{
  "num_hidden_layers": 10,
  "hidden_size": 224,
  "num_attention_heads": 7,
  "num_key_value_heads": 7,
  "head_dim": 64,
  "intermediate_size": 1152,
  "vocab_size": 8059,
  "hidden_act": "gelu",
  "norm": "layernorm",
  "norm_place": "post",
  "norm_eps": 1e-05,
  "positions": "learned",
  "qk_norm": false,
  "attn_scale": 0.125,
  "bias": "all",
  "tie_word_embeddings": true,
  "parallel_block": false,
  "init": "trunc",
  "init_std_qkv": 0.0154,
  "init_std_o": 0.0,
  "init_std_up": 0.0154,
  "init_std_down": 0.0,
  "optimizer": "muon_variant",
  "learning_rate": 0.0038,
  "beta1": 0.9,
  "weight_decay": 0.067,
  "lr_head": 0.00722,
  "max_grad_norm": 1.0,
  "warmup_steps": 200,
  "schedule": "wsd",
  "decay_fraction": 0.904,
  "decay_shape": "linear",
  "final_lr_fraction": 0.05,
  "batch_tokens": 65536,
  "max_seq_len": 1024,
  "doc_mask": false,
  "train_tokens": 404900000,
  "max_steps": 6179,
  "dataset": "wikipedia_en"
}
MLP neurons of a small language model. Each row is named by its layer, matrix (down: output weights) and neuron, and shows model dimensions 0-223. Each number is 128 + 32 x the weight over its row's rms, rounded and kept within 0 to 255. Numbers have three digits each.
A block is one neuron, or neurons of one layer that tend to fire together. Before each block is what it responds to, as a language model described it from the Wikipedia text at the highest values.

Responds to: Main-clause auxiliary verbs. Finite forms of be/have (is, was, are, had) right after a clause's subject, e.g. it is, there are, the orange is.
L7.down551:099096119118096148064140103181112074122114117165141149116103151091094052166153145112097138158119128114139084086150130101136173069193154110119134099090161141093186187070115102157194116125092144118132039097094152162127164140151133194159116148152071104158221110132135160079200146177081113159081148133124128127135110106087077110139135101157096055172067135111125144123130165163134130132115159156131175177082117082180139143108113166133121129130147138148148147146149154122163083134155151116127117154110101126112115132144102097093141095146148128111118080163150146140099097093141121072146222159105136109121168172138128106106101184156117113097185096102140107123151170068071104201154
L7.down1080:108141155143127143210139077114070133076074076129119127167115111090140125132155169094116093071081063185121134135073144095100093092152150092134108138152107126106131138132159125122136154117106106137189151096158092101135145143181081101148135145183106146153097148109146134170119183115191189150154090080143088173072126154148142162100163122104146022094113125154135086160110109122152101128133155146108149127098106107164156143151094092068107215077124089140117110131121081109117103153176128153181121121161159138149154124114120077103153179151139158158058164171138113157122123159165145153138123144120118153151114114097065132113198156104180164099103082112063121117162210163069121142158

Responds to: Main verb after subject. Finite verbs, mostly is, are, were and has/have, right after a long noun-phrase subject, e.g. compositions are, skills are, books have.
L4.down83:154107164126082140174171117142133115065147101078163161073107154113081135180142159118149127155134153102076148168121166139081172103145113136139119124096152130109160175094155136091148149101095124114171154110109131147113117181156139096136119198124071161089072179128171137097125146133153138082099144074163164090153113107081138051079110133104159127103195083110109095158137128172172109164131131130041161147129172115078181127170125182141115108119142143155147155068139145134126117065100153154142077173155135145128131196145134169124132095118105115094109120078106153133083063091111145141167091163063157107109134102136061120125134156112138152106118151122025165145117164215150080142149
L4.down186:075136170111135169151063119164085135189109125175141173069158150146194133149094147111117112193122079099076105114123098143113088100179107086131144139134117158067136174142167137101202153163118127125153046105065162098154121120117128135075087144074192124124113117122170160150115131123094113047165117086154185145143134087121130131152111107124111164114111132120129109196076144121072116171113127093121114127143144114127161136143166176113115095137149141151169138136142117139164188137157050142120167133093164127135166153108114083139150147155184146082092114143057083149137095072144117160116150178116084083147122124190092214147134173095083124135147104114073152138139064134109143102097
L4.down201:147123122146088106122126106184157051183166078151160095119129131191183138130074136061075093118095111118130153096102168116117161138113092125115133191122137132113123136088148082124142139134112115162157109075133136110095134080177091117157145104114084162140059124130130159172174124102110132088073116160123123120139117111147154063054179141109156111129123110090127113126127084087100094146089134038082195165096140131197144100091135142115109177112197162198148151119138130063152147118143136196121111158131114149173159074155162151107121141131177140086073129124111168191125144108089098161151184107145105097116101104136143183130127144140098102163143090178181145191171143175150120104091
L4.down443:158108116135152184151112140113118194085126191118131083120094112136097170149138117152166152062052110126129131112126087072074140106107103122128114122135152104050136083150118162100121130161147098087099133048112174136183147152113089135150140117138184103190204094130065161165177136107192149107144158171167112148125130139087100092203139128104112145166074169158128089098125148070090105181081099136183164174186085076106120153121183108153118138169133116091143129133124167117186079142135167122069139108116172172126104087139137136115173128147073108143132150072118129143084142099120172101108094141136103121183081145142164095147116127107142115119195117108128148065182099117123149122130
L4.down619:163136080108113104073150178129123127148156113082096162150197120091111157118133123166122123181109098129116146142152128095135148146107112134114139087177124127175135154085127149106117072164072152130072183107194180097147075153139154130151140127132112120166118129084165133125128076130105094153052086126154149106152126125154124161113112152108203181110118115132062150111121156078175101192116171118130106182125140090140160103093111152048161114113093162055153130131131161103143149176127161105112160142146112158059136130160140054151108152113143170123153144040103123100124096136189058086130136102190109118148121154123163097030113150089154152164153140080134115138193094099091160134167
L4.down710:124139091120057130137106097148138074199169081121140088179105103168113174142165199144154109130134122139117097128121089143067179137102097090065247133143095120130167116135199154089146123115078133157197086121157137090113160131162096130137162106153168139128089087155089142183142098164129085110136144105128103155127123129144174102097181141097133108064068079153146103114136138139143184129102118092073142164049168067138183177179136141114101160133157129113108155182119164037090144131112146159133142096127116107170133099124118136137127106137127120090121114166112133092108088120090095145128163145096079106130196112135150126144075139109124176169143121148125102185132129132186146079119
L4.down925:114173095128129105147153124125136097113144164190163077115156194084137142077138134144103134126086043137131137156176087091133140121174108102123139214081135121164129132167099098152166095086158116115146143156196160090109156153162106096133127134117110142107109115174095157139154180151166155149107125097113103111084138163129072092113140082158124142123087072116149114089163176146124128134127109164076182105090106125088100107117112117183165152110080082193134123103153153106126084135187174118158105141094073126101216154091106058123152198107147135059140170156126130088079074143149155109144177092145149074188140124125175103163087135145116112151160141121131073109069128124113101198124
L4.down1122:191152142115138149130122152086154141138149128091182078136082146139076160142100109056113120160115091156113137118079125122212105207193162095106104138132153125158120142160157186100129114134120121135126160055135149122098146151162122104147131130089166125111115077135191199129164127107109100104164081093079158115156143118195163138119168163112064137098152113130195046129146151109159139095143153090133117117139190138123144140106120165103131114118071131116143143169117099035165116114153153110163128122186141141177097071136163137049103084123096124111082111181134124120081096132128131094168157100084120134137093149123156079094175156090113109104179094080109125218115126124112146102171

Responds to: Subword "m"/"am" fragments. Word-piece tokens ending in m (am, em, om, um, ym) that open or sit inside a longer word, e.g. am-ateur, am-bitions, aerodyn-am-ic, semi-aut-om-atic.
L3.down241:143150134156134153146183158129107135129101098107159116105159106131119118144182126125121068139130142131169131166133141093131090148112203052119133114177135120074069174141081109131085165185170194132116119142147148150150138137116154142089145123144117165119119142082106073146155089125106114154158135114133129120134108095158076154141125098106187110111149223121123160107152128092129084152155093175069129074078181116081160144142113135075146123144092128140149072115136106065132136157079180124208132171201148139142139196115094137155173105128081120044147140093105123117054118127126134172063102136139093152102092121150102154108111131132135203138201070079093102157094090165153080121125
L3.down305:122124110170093155132145107131164138115154196091097144134142036161140153169137173143118070123126184129175104136165136095112083061121095081108092141083174124139127096185156159087121103203114118107099117097094199141136127115138160121094106122139118171099115091115066180095125160154092113097119107061090105118094103158110137148122109096119141121161165144073079118108186126113111146105119107153116121095091131103171101168100084086060090150180153121088132086123128121084144149171118173155175166181191159070140123143174109138134139174208139189123157163114141119121153174148088145122153095105145115111131153112197098082150143139168123109110193141140209143115099079134145119085151
L3.down579:111148117097096155127018144119119116083117208140131037145136087126128104117110162144127115074131130137105135110124078156107150115105120111094116164141152110100120151095125137064140137124117136120106092136134163161115182111162130025126118158099191159125084076113101133115143238128132108160112151156151146092088105172146120070106128111107184167075171194115080130130152115099135181182147132073132167140091116116154124181124119127126148138107168137143081096081166103135173135162176163087149155112117137110114123160155125158243105072103150115126156163142100075131108148131114120108161179118187167113111107152115108141113139098160148116143191123113151102106149064141143175085145
L3.down1110:137163147187144194133107067046118135115144139120221132117165132118075136175155117116158134103120103097142163103138134153135126159148119108114084140116125156136112130118189167088129086087128161117131099115132171114089151149162175115126149073087126072099142141141166070131111131127104161104163110130081109135123140093129169185081073119095090066128109158152100158171209182134094147110106120163167182204073124090142064162165131140124129151170085127126134022163135128126137185139099128079078088151111117137118108147159119137114154159112109156106093118163105133097171163201151152109087171122108051116076170133150094117105164140170122118116164072121136146133182121130088115096098

Responds to: Mid-word vowel-led fragments. Short word-internal pieces, mostly or, erm, if, sitting mid-word after a consonant, as in Vermont, divorce, identifies, artifacts.
L3.down189:146143171129160126135135138098124100096054094129137186128138162155157146224154174150151077085101174129147184129160119110115116142137118140111085115167133123103123085153148126148153147112140155194055155114137112085175096157124163116118132109101130048082162085121123187128128148090142069143125155162108105112148165076184117054137117133165073167141077124081086154085115140125080161042101156096161171159064122121086098116113132107126131098151148087129141123070188109148105123102111133155120128108044141154132137142106153121145133096153142146152124137173105148112187134209082113111170168152092140191143158162120113050075103139140134129078099128130174141170141178127145123120078
L3.down524:113118135141181126145110152133111132139125091098140066124094077152088096102108152180140107138153079156170152109171030076140153106127155170069155143120105133135052124072142113092126133150060092107182139103121055184128138179117116147113093165169074174184133132134102133112143145139159120108138160058156144158173108145112128045078137084115152104092191149141172118111166137073106134116095129068147125076140113101135210122139120149127103137146098101093093093119125127191097102158122145085158159185127088137146139118133127147176127154123145110057111160154140179127133098187188164158144138126081085109142112136107139157164194123127115063142148101144177144106169141171112167119165
L3.down1077:129110144170149150117104124098172028105128114100155133187154090138116151145134120090089124128070120177136104122120131115133114139110058099144132142129165105148123134101180110138142118183151080145158111160155193102122126180089162204160136100138119132141125142149088119131131154073159145126098192098104133126144112085114117178154152117103166147148102155121100135149138126136135183118130119112093147114091228160121079092063173118122148126118131126103154139077150126148092109156127134099110090047192103136129102186163164071095154131212163100119127105077122064173132145084147146078139176113155081117144115140164123096078103105208157191197116079100096156136090104158130059127103
L3.down1095:136131147152164104079157099115100186158121105138149066155128094193116147130109117092134157157137158176177095069119082134157107075098133136102100154135092154134145083080122108100135139200085126155155145115115134121107153123067180099172079097098128147145136130124126037087135132172123117137097118193112132148140084157127131109079194130192104113134156163101100140043138156144130200090102093111166149079067124137123062166144131139121128159099140139137126090142116083199128115091131162148178111141135148139167141104133197130067092151169178107127072136106136087146162135164136175142126153125095089143146105164147135161134152103141104130094157061059141207158106179139158077093113

Responds to: Table cells and word fragments. Cell contents and separators deep inside Wikipedia stat tables (election swings like +8.9, Apps columns, zero counts), plus second word-pieces after a capital (T-ie, D-ue, Th-rough).
L7.down690:155086131145112116100121117168145165136116163022122104116134152145107140140153117109135139142122172131137125119123157119137134123159132117174151133072104089145131117122185079209076120133189059041101201139134108108140119139119129217187138120068127151137130154158091123104177180181099123126113114161140131131160090151118153157220142120137151080161124078078132128144118127139119097145072112130148150147085134150132155148148167105127101138153098120095096151096117163134123172194128135134158134130126144050104102065167124136174152142142137126100176143129035103088107095112166176113103108058128111103105053129132166178140105074127131140157087115048110167162140116126113104174077
L7.down1108:075154177147112100130053100143148120131138145109161195129134132155106144086128069120131075165125207144069151143176147089133083172138104154125148119142181119041132126158132144164070065142080169108178082114115154151142119125132148162126112146207168096105143099118088068110176108163185137144086095154168154099193160134097116152180151133109159145140125127114134073132178163127122141179105127154082131168107116140090147113141129110080125112126143149109109148062087119127136154137089089116112091148107167127114117142107048172167149202166139180147084074162127105124112111139184165110106168119155110151109132127090066118127137148075133091129089092158120158111130118023140120143116

Responds to: Word-initial L fragment. Fires on a word-opening fragment split off from the rest of the word, mostly l or L, as in l|inks, l|one, L|os Angeles, plus de, cl, adj.
L4.down3:108152090128181117080136112075119156067126151130057165157083131124146133129174120122068159151134181104143100129119098120119176120047116101157144093093140141130131174121115117142077130156122115124109150122137144150082162134043148122122120112164069134147134119146135189130081157111096130116113152168117097157073085103152188193139129144122132095109145122089095135103163159135084178177144151196167099149101106122103128154141151109147124173129142135176140187074142144112077144159086091170186102210086179145101157044080148087141147160089180107122120116130077201160165148156086142093123131127105074117095146135107142146089099114020143117131179144161166161110135128132165112127116
L4.down96:106154132076091121153135106202131145085102107122098150137073108155152066149135124178101108157074110098133074084137192134174129134096138115137105140135234090136092134104129120166081153093165126142064093118145147133110154135126136126080116134133097131110079143152148149046129136145197111086117115143092143124131102160104169131137078101133125080141116160099152132146177135129123166089131150124118102128120165095092128149192134172108126118113175167198109104110187111138085161141099105142089112113134173136110110107061079099121196168135183105153146213174118106117142142162102107128162138161138132138046132145089097144134093139245106119085104178180173069153124147128151127103130
L4.down164:149109114101183126061117145080180157152149151132143184148105087094127180145142116139125126144102090136223117162160122079114126128106145095152143089119178160117123154145145116149131164041132109149132151092110132108097118094081124122156182084127117091129140157166111078128129131136167228126111180094137147146138113152112175165091119111114088085090086131134108044113141165144084117104134180136231146131160131071072134167094145183159060129094108141134172115081097159135100140093150173132207176126085152109127159062162158106110182151163123164124154163101106146136116129122084104102112102126075126111121123134100151143099141100075104101144100119080119162162141157139070168082159
L4.down168:177069090128155151108132053099151134151148108144166112200162107124165158137128144103121136055092108105149134107131190143104108151097078105190208128119087092152153140069115101168139177166176117111087107106149128124083079131084112132147148124102129142202068144169163148185122114156185150124151162118179197091109152077144150102094149151103121070086142147115077127139165127165183070126094127130176148153120134169093138126054118173113102124183155174133158084103109108176137093113133117175105140089178091143144168127089125125083118071122118178126145145119127088114132089176104122150150113118067058125079121136143164117043120119122138098099128122118163148102130156166120151145147
L4.down254:089167078127149136185103127174110160100113054129126097136150115091117091097158180169116093194132121124080150132114120143105130104135150117144125127164168073125181098074139105143070086124120107179119159139129151115125159097090206166125162179172144116142110136107085119177161134133114212119138117171134163182136087096096151178119112102152159107109135125153127115220143098139106150157118085183089088138085151139053160196167065101098127136092153133115181089100174093090117130083151090147151097067171121154122141126150118131088116129168146122072146057171148174104128123104125134118165039128113103113106154099068098100109127124121119142159158166112118169109104186132117131189127
L4.down311:149148094114182152118159141101083122136086129119163104114133169110123097146196146161160139140133141140117143096141109131157175138121181157064157183156122146141180084161121067133107141110105162135143198111117167141120188094105127158168084142124128217087143100076131137131113110114112117131116128135156053045112114093092125120128122126219090166143196097165054104105148086093078095104119103148133107080082071111107118223145129121103171123156101155115106172130197158114086101158111121129115172180160121154109137060099114156145150122115155159181155139151144103120152148110154127138117100126131103096148125185114122093126113138104072057079132108076056189108132166127155123141140
L4.down362:128125074109099110093107138126159062114043118115120159185120145153109181163118158145243158111124148111116160140163175163145097150106184119101116100112128129064117074125141115120134176109150115103182060149163102162090116099163145102110108113124127106131138137123174166133142068112124123043110188155145123150090139126088125078154123088095129112077121061109119137106120150151155104180130154168120155135187172114158090147126147110172119099137060197093167109086105166138128183119187125119192098124152143135151015127132121157118171161160131143128124055101110085143159136131115128095159109128091161138082092155106179149129101164117116166094156133125180131147075083142125151122141
L4.down1032:127132072113153135165116076146193079160164126150126104157159124115107166163095120156078167146119133115140134134096097129141131171133127093101078110133100059169090128164110079126079133107058101089142165112132148112059116159085072102143096103113107157134116086211127076125116108151079131140157118110149157125154104185085159137125163169143142121099136165152080223101130188186110136167093128109173169149078176130117108128107189099103109137189151123129097170093187128131135162143071140131156095129079159113175084110057121156117073143148101155123090117158141160123165159171129171140116129152067088126083135165105150090178145163131127093095151128160143101109098119214135169091120

Responds to: Table zeros; inner word pieces. Repeated 0 cells deep in sports statistics table rows, and word pieces right after a prefix inside longer words, such as re-un-ited, un-se-eded, co-d-irector.
L4.down342:110078148188199139066113122080196073158103110083189169083151118150100061101108155091068120140143094148107149130102107115151179083094095123123153120075149135112074168109135162135094125178115142140108096093111154115101153090129120100127130116120118144124120101147162139124072131119128122115104139165137087122117100104165136091124119185114114127152153174113137121155165155166090120127190085153152152079118189168158161126093100102119197105183210127065098095104146141123188087161140152122170130167104150149125123150145087208123093118121149178231087098101083098090141143132090150160104141146164122131122136115124131147113093130089145200146151172058146127191091119135070126143115
L4.down497:223134098186122114153119160187116134093150151080130140145137075135135161151173126170124125132063127121151103101101141118070156182119110121126140150132134135069126133138184111156136137151159131159166152081148136181071120148128103135131097119090115126121121121164132075180144073186179139131142157097146168114164128119149130109136135109079186119113073132088093092168096122084187082109090132135126211163133143107176111161157108145060074151073115155110160113090059123081149157102180136119123162097135193072122137099106121108130094112151069126134146073128121111115157075178181136097096197108120099096147138130095131146151076147133125128136207078049177133114156134135066154134119
L4.down642:099142124088101121148087171127121090128081138090093154147126122104094122127121143097152074153117124152107155144134169089101129122086164088102140152116148116153080124204154121146134143099132159051109121056161075174190143102160172169150142188091091122128102127207146035136124115150188123102108085119101148149117151148141141115118097094101145158128130095244131128122189117125113122050121115121098101129122163176120087179155129153119131138104177140148108119084159087107176121164151106170146140144148155182102086088095147089082184136089150128171126129107172123142168126105181130092154095090095068104124130191175150161175124081116149147131116165145126093173100105063142161145073
L4.down751:100141122113151084090158116140115136090155057066128111081108138134161159096151133131193165124135147110099132087112110115112113097185144146114207093100121151090159108108118155117123081162195115114112090127145148128076119121103114148153155175122119084118102152188096163096177156165047111176150139094138143191157099093148159113116106138078144144097123158118141114162065144070145139111135184121125183111177159154133149133119206078165138153073140077145152111170141131177143146166097174168117068147105079111103183146115104085179122164126128090138108177081089096143104165111122102099149101126158102191109153153069151108110085219116132127124183122152121124121070084118065150143149
L4.down873:165114135146127147051088097058097081125176078117127171144164106124080094110165100136145085139165132099088169102126161128152120187097105149161127115122115149098103117158080152095143142115129148103072157101145161142097152171139094053075126157159121187156119151157080137236122124092091123058119160091105084101101132074142054150190176098123134054136147109116124102157128116087207121231173120127123158185133176171154103099094139123162128139170141085183106122067127168154141121160145148111107116124132102145093129184138100154128157106141129097186137145122086126160080126103135130052090157171170161136124133155165119131122134130107128105130143151113138153124153106145162105129098
L4.down940:093139158131143072157105131086124153112180143139093108133158132086146134080147147101134148093094131136142082121122131135095124112126104152160159120151170141138174118118109145114152125116152121174145146189112148131068222138176115108157079123125133120149079130180123127158072138113169143146117169201148163123094180164085127084130154084113165140133137169114106202134167106111057070140024138134086189106040127170117131126125108120137132162168127114114086149062161095093106176130124137109133110127171148110149129131159084158186149082099172084190059043112171089126129117118150121136123156137129084052113145146094147122121075129107135108129103164120188136160136105091101140092199
L4.down945:134108118127100149133143140130080177125114177156098114182131098187136164100156119168146137147118073119139143106183112097081118144077087071091102138191142168136163125085158157100157123090102101191163133091144153173119135124151100122103112106118095134111133130129138069185158156187135125090146143147109129137083125122101137106145111106091073129096123140162122094114096086137128169139163122124091105131183177140117239132105136144109173153132181135048073163116119152090087110099145188134111130150180142096119066079139152108127221123142107138166096109092154116109238161106098070157121125164119160089153113110055113166067075092122134127117166155114129178103134099113185147124137
L4.down1040:158111126081121118137160129122156180163115138087138123066133063158110158075095127078103179125112155168103142118097092153127161057107215132101138115166121131041149156131117125099137165131120120130168138094155198120184176165121076145159112147150097103034100150143165115202141150163134100146097163123108137132155148177141113113153076143190122125095131127124108117119154108104113179205136140106145121164097135165074152169166112167085169133099125124092042165180130116104148114074152135073159109135140137170147103087108108167129122138089128140106077122088114091120167126147135096115145129136128186141067125146065149100104114144145154060173119081046152130123177119103169156124125

Responds to: Table-row start tokens. The space opening a new table row after a pipe, usually before a year such as 2016 or 2020, plus word-initial L/l pieces like Lillian, lodged, liner.
L7.down532:141124150096125085129151105093120132094173130126137157140107167170129175141104129119139196138123141057161149212124143140154108116113113134112121133144145092154151129112149108139115081102230148131166127084114135117100103098068151107080085113091088172112132103144089154087089132106164108106156157154125059160139145161142148095107152085110112128152125106139120165185134122189116110175146133140137128183084177126109134143124171169123131103225121092143157135198175175120128155164107146144173119123108124138079197127100143159134104110132124060134112083107066126161173175108139076095108106112117170131174158131097131134108107134126061000110117151116133087100079107057183119165098
L7.down666:127153063164091130130124107126074133082114110181149156144080126113118078158095093101141075131099148116104124173146091141125151132085145128146136076097152115107154089164183151106117065153150098114094169134141183081073089145043139088115074136193121171134095132162135097118073104075154191128107123107117113177146168130193138114132150207126165088176110100126114088163094159126113102151165093151174074176135173125137152144116145065134150130101156139165174192141144165124131148122178117125195081115180173138143070107111132101142155142106171114083092154148139167163136135062126142132095150149110141120138139176138160114075108116072123135100190163091101128163078112184131106091092

Responds to: Mid-name word fragments. Word pieces inside rare personal and place names, often in results tables, such as the id in Heidari, av in Chavan, ov in Yeovil.
L7.down146:108148162077124156102099081143109152121090134150164140159133111198175091123153055129091131105085162229110100148123089130175069139114161153171129174089078090133125153109064102160178123133106078099110074104110163158165192106118141158141106127079132102150147126138135127090116187079105126088118116160106118123097137148095167086145119114101158153098162163137131155089112078149162155080160142128153119133142167105142117101139064164140183082140109142105097144128076170163112145113165086122116074149174107053076080152134100099145157120147106106113176166150137093149128086167182117089128148097123069150150108221108173138091154176164117145122168191174131097181118112149108142126111
L7.down710:153120133129106142117095130107164123146049153149104184157123090157116054177158139126185132161129133114116046135149144117135109184043117120065168141086089140135167150100143122108119122078082132109105109173146130181143132148126140120149123137111156150147081121109142104131092119143130179117152104137207080188135084133113148133052094138189143156147076164168068152173091145113178177144175132111118109156117172147085076123133109167062110095155184097168113084172132124110132080132137140148184112186176176140101116060081114081097109149159162165095118143108106082113151071148118122107071154151141138081191124147118124129155141139121127147148095087110121205100146082107139112113158

Responds to: Be-verbs after subjects. Forms of "be" (was, were, been) right after a sentence's subject, sentence-opening "It", and header words in tables or sections (Certifications, Achievements).
L3.down33:129120136145104142132081118137172150136139108091150138149133078140081142096190139160144111098128146199088093177126086106119067122110106129129137147117106147133147096094156149167113112114122105091115137185145112129173078151112091093140090103179121151089131099110123112150095106144076108148092185101112144083154153050111111186079129199168142151121102171156169114106103114121124174086116176147146222152170107128066078161123088090081100132096118114125158127104150164182144135132113127161063163103156118163182139067124153094067170127168102164104163092198133141145192144133191117145147127126177172138076124124163128043182085121083162135123104122135092169131099127174126153092076
L3.down381:093113112091125088143186119105158135148161188143152134145087131167083062143117131052154154119137112174114123079089101103054127122106092086099137185130132119132140161142125103205118129141094119126128173075126172183150062061122103118129116136159132146113168091106174115088154118155103097068127177139141160172129115118190088096135093141154121178142128181109174157142158081143155118144162119101116143153142131171140167108183070129130146115196136073139156081121123131107207149132130113101083112119129146149079147135113126195181099162147064161108122078181108104142162096114154077117158146074100141086149100140121079106071101157115070168122115179170149109151127089159106193141096
L3.down767:142152119139075118087095159163085189185083072111073138110174129108100207093087083120112126162197119136156146148149157087123092158154082115117133140125135138128093149172134168117110072141140143197152119042107144090129106126128090064137089132080117152098092163115143132112198112084184126153116075100158175093150079138000184098150121164100125138174095147123134195194129128199091102129164147105154114095128146169120127104135130113117126135129136118107236132161136161103131158127160104143113149103129135087123117122162087159093163163122121036140124076121145134109178133116115128119124092164157184159105149104121111121135157133116131122142120131104147111163141084098151129143140
L3.down1072:161149124154145141108114119154100132114138110171152137115112141154161176147133112127083107091199152115139087086139148077156167067110074104072140150141131124157077191178117091173131098117119121123108102150124160138067153128148078110182078149160151100115115098095122149114169139182126154127148108124127202114152050111065073135136184134112120103122091170108125084170074117172042098211160078075141130115165155161205114146117147102135137136127088132174149032116112091183087146158151103117106123104077131188164114104187121087132109140171128095101169128177110140141141118053156110133155161172131141095091131114182106098082165125118152127128145143117129121140110108162127129188109

Responds to: Comparative "more"; initial L. Mostly the comparative "more" (more than, more points, one or more) and a capital L opening a split word or name (Lance, Lisa, Lifetime, L.Ed).
L3.down207:151129101164125107109102122165121110135097174107121090162152105159158090215093110141108150160173148128084132148119203122239125134154103190124112065062099100169122146118150081195113108134150193132165115081123164167129126108169071086164193115126207133124129094132184198138121091092094114109086105129115148133147089124109119098164067071087123117141112126132131180141118148125083124123149166119163156135131059134161138079081170086143103136163182155114144167098137083186118091167149059169167179130118102090070100119174157152117124120113128156133128128107120115127118083176150106094097146164073075104194098109140109118139156086121119112131174131131110118113118102129117102133116
L3.down627:156120084121146176147119087101149090182119120139093156125097118097132126171129088179164114153073164079179148130106168092204171090151104075119103115155181155124116157083135092162108198111159152120119140093073043131064138110157164081057075103139138135183128159133110172084148095151110122174132110124093129103116144151097211197079084112119118124123173122134127136088131148102181115067126105139144121167089108125103123082122118162078107159117159113157112070122154119093083139097111114132118109173193157138065183135106124130076113128131180126161130108158111161105144136115116096150160200187160075104135169128160195124100181125169134126108156130147128084083154163118117148152120
L3.down816:147172108069118163131206156081173119151150101153078149162144103101102144150149086156126110154124164150111159106075115101123122130083094064132156109147114096188110110191072140107118078161184185037096124149096099134104120139100145107162067118145118145141141129100147125135069171170126122138098185130157195211113120119171133144096151109095103172095127121100080096184118148140133131092129121155179140134087142120114182150175094110099103079142151133133157150127152151143092160117111105130122168169138136134111138106072191127121144128153096151092122175128125052099118101161085113151139164129072091126132255136158110137116148113107085171109132150149080135099110154153060140099095
L3.down1104:188098184133094184136162073137180186172102166152110057072166130102174112118108094083129088104172079101103125163129109080129090134130145205121130149121085109126151091128117103174121098154134144114138181130101136112120117107090135057095132105118097110090094150094112129149100145161115090147098137096061168167106078131143137040080116095091160120096098118105096175198095151175066089177136127119134122108137092178189170140149145074117196154164137117115175158152120107111139094142124174095176148179153117110169108127153171172112165174114155138120132083110132131153073162150100105161112151159144121110141100118127142133175168144089105169161145163133137161146119119104065081102187

Responds to: Name fragment after capital. Second word piece of a capitalized proper name, right after an initial capital piece, e.g. Jiang Z-em-in, Henry J-., K-ab-hi.
L4.down19:132089141093113150104165140125070115085114131112098147144154181090072127108128096065094114159143201131107130132118126098172094089116084130141129102112129147084039146098135165077125080193153140141145168159099100168138135097109148138123163140116167106148118133129092142145090127106125163153153172176118129104104119137149129135139103089144130106134176123075151165154101158161067173103164192126164137153117126153190207092124130132121086139138111082136068151157095134150094153105166079095100183145174156084121111176174180129096129085166120141111054185091116149113163117217158184146099135149123096089140111129201052152139076080168158136118170060141117084108111150120131116141101
L4.down122:210127144153060162200156139152105204089126154115107112089150117099156124131069163178130178129139116099107141168119139086094152119073125096120146112081079164120190128095095122096155144183140155087073142148105086161112175129124137127120093140100112139130113149130112136142145062136099082135092095098097116133115136146069091078124099147163180102122173130138083148103164152118103180009199077133157171111140147161112138106074150209126143126134167099097077109141168088110194096113169116109148087124166114131142119107115122171077084120139111151158104111110159123165198139136163113145119088171142098145103157151156062151111118130128139102109122132160148128222138131105141124150157
L4.down208:121116165148177155166084122108119120101126096168109112124151124077127093105104130101088130131141112079069116135173120175144131115142137151140152118082127196111129168133122124138166192168083107111137114127189101139119181067143112166137111146148139098158142093125118166172154127158131127187127134198106107075053167110153148104136179158133114107042155141119118158105129135137155129167176130098172185099129125098039119116125169147100097099130198182123134138116146124090129129160118100069159147082122122113095156162076154145105162080091116079151119133144153123084148138163182110109144100207152106091151117138191168179069081070190085068079113082103143127133157122137153093116054
L4.down321:120154115104145177094116133143136161163161116175133127130144138094151133105085162118074058120173084131135095141098116149113107153119105132183142145082148142152100069171114139118108164143086156111132130165138114082104143111160118144146100116066043093081136105140168159161128153148149122154115174114112179115091161130131132100144117074146098098078136094127060159134152127136111119117149141122100152040106124123175167078104137146100169109141084140059102134182118160109105082138205097077152125102113167180135132089146150132055180169164198154129164189174129051130144126141137087085113107151101135142138094146202173205169079059104181127116153132111176104168133100115137128176120
L4.down547:137137158099198120094146129079118126072125181094146150116116131103164136155158097151100140152174199125112161149124170108120166132098105211122139119130104132117136128097108104088212133082153113145157126138126100178121190147126176130138108092155112142127144125117155121112167150123171119120145124161095145103084126113184087025115089145119073175187107152089105113146104127183110148059201129102123095145173134156142208160070139138128089118105130161077078119180065124107152129157116120091119086143137135077113126138119146147116132081176112072121060097113147159127143114104117122110108165130119129156163176124174084110194085119137179129138186110081120027151141141137132095088079
L4.down580:136118140204090126150136163152128091109128104094173104104087024162106169131146146129116124087109105090073122092169119144080082135118106077136097116102142159129205108141127174137116163144108189066067125137156143141132054108146142130123138156181103096110113124120177130134139131107195155134141180096127073105142128103106131152090107094122184109161165090123053136136158124148146119096140101120140160091105119149172202146125158168109121134186220130085182120154148076097160127122086152117079180140182129169105135085135105099171131165122084123162178113165098166054115124185071140137056090099129133095149149113105123131135178143139131102121133120148134172117122178097093149105160
L4.down748:075090162081123084138112105066138175175140168124156077169182108123093102097118132179182139093089131132138118109053127116176182130079087170119128058088076197137149165109057099078075104124092128173110171134151155070118113110144140132117116146130097169103076116112153139167133158127076136093205112210091164115129173139093165086096155138190129144156105169104127152118115092101124138184127093136103079116113116129100132134113147133175157110131093130126149156118092159071166117127163131124095094133098147174150189137102083148110093088189175127107187113190152179115134144097097154134123122174128145107135144159166114137130173146149179097113188105122160123134121090110119076103143
L4.down786:161115103124151142098110084119159089150122110115133108146141090115088065102150055068077142166152107103122137166108135084111208175107081106094165139173111112138126136181079106138139103174105162132135066107114077110154158098138164174120079141094093169168129135161119162175176126150209155141104127194221128111101201100093079113090172114089113154127103125126120112133115182126083102150128119189118179125125158093088133157151151168142111155147121150122095109142155088130116129204126109082117191129166115110127159135098192190134148063185147111154121150103129144093112097161112122166114118144112116101134068061205148128126117086119136116119113107087113159069163146162130115147094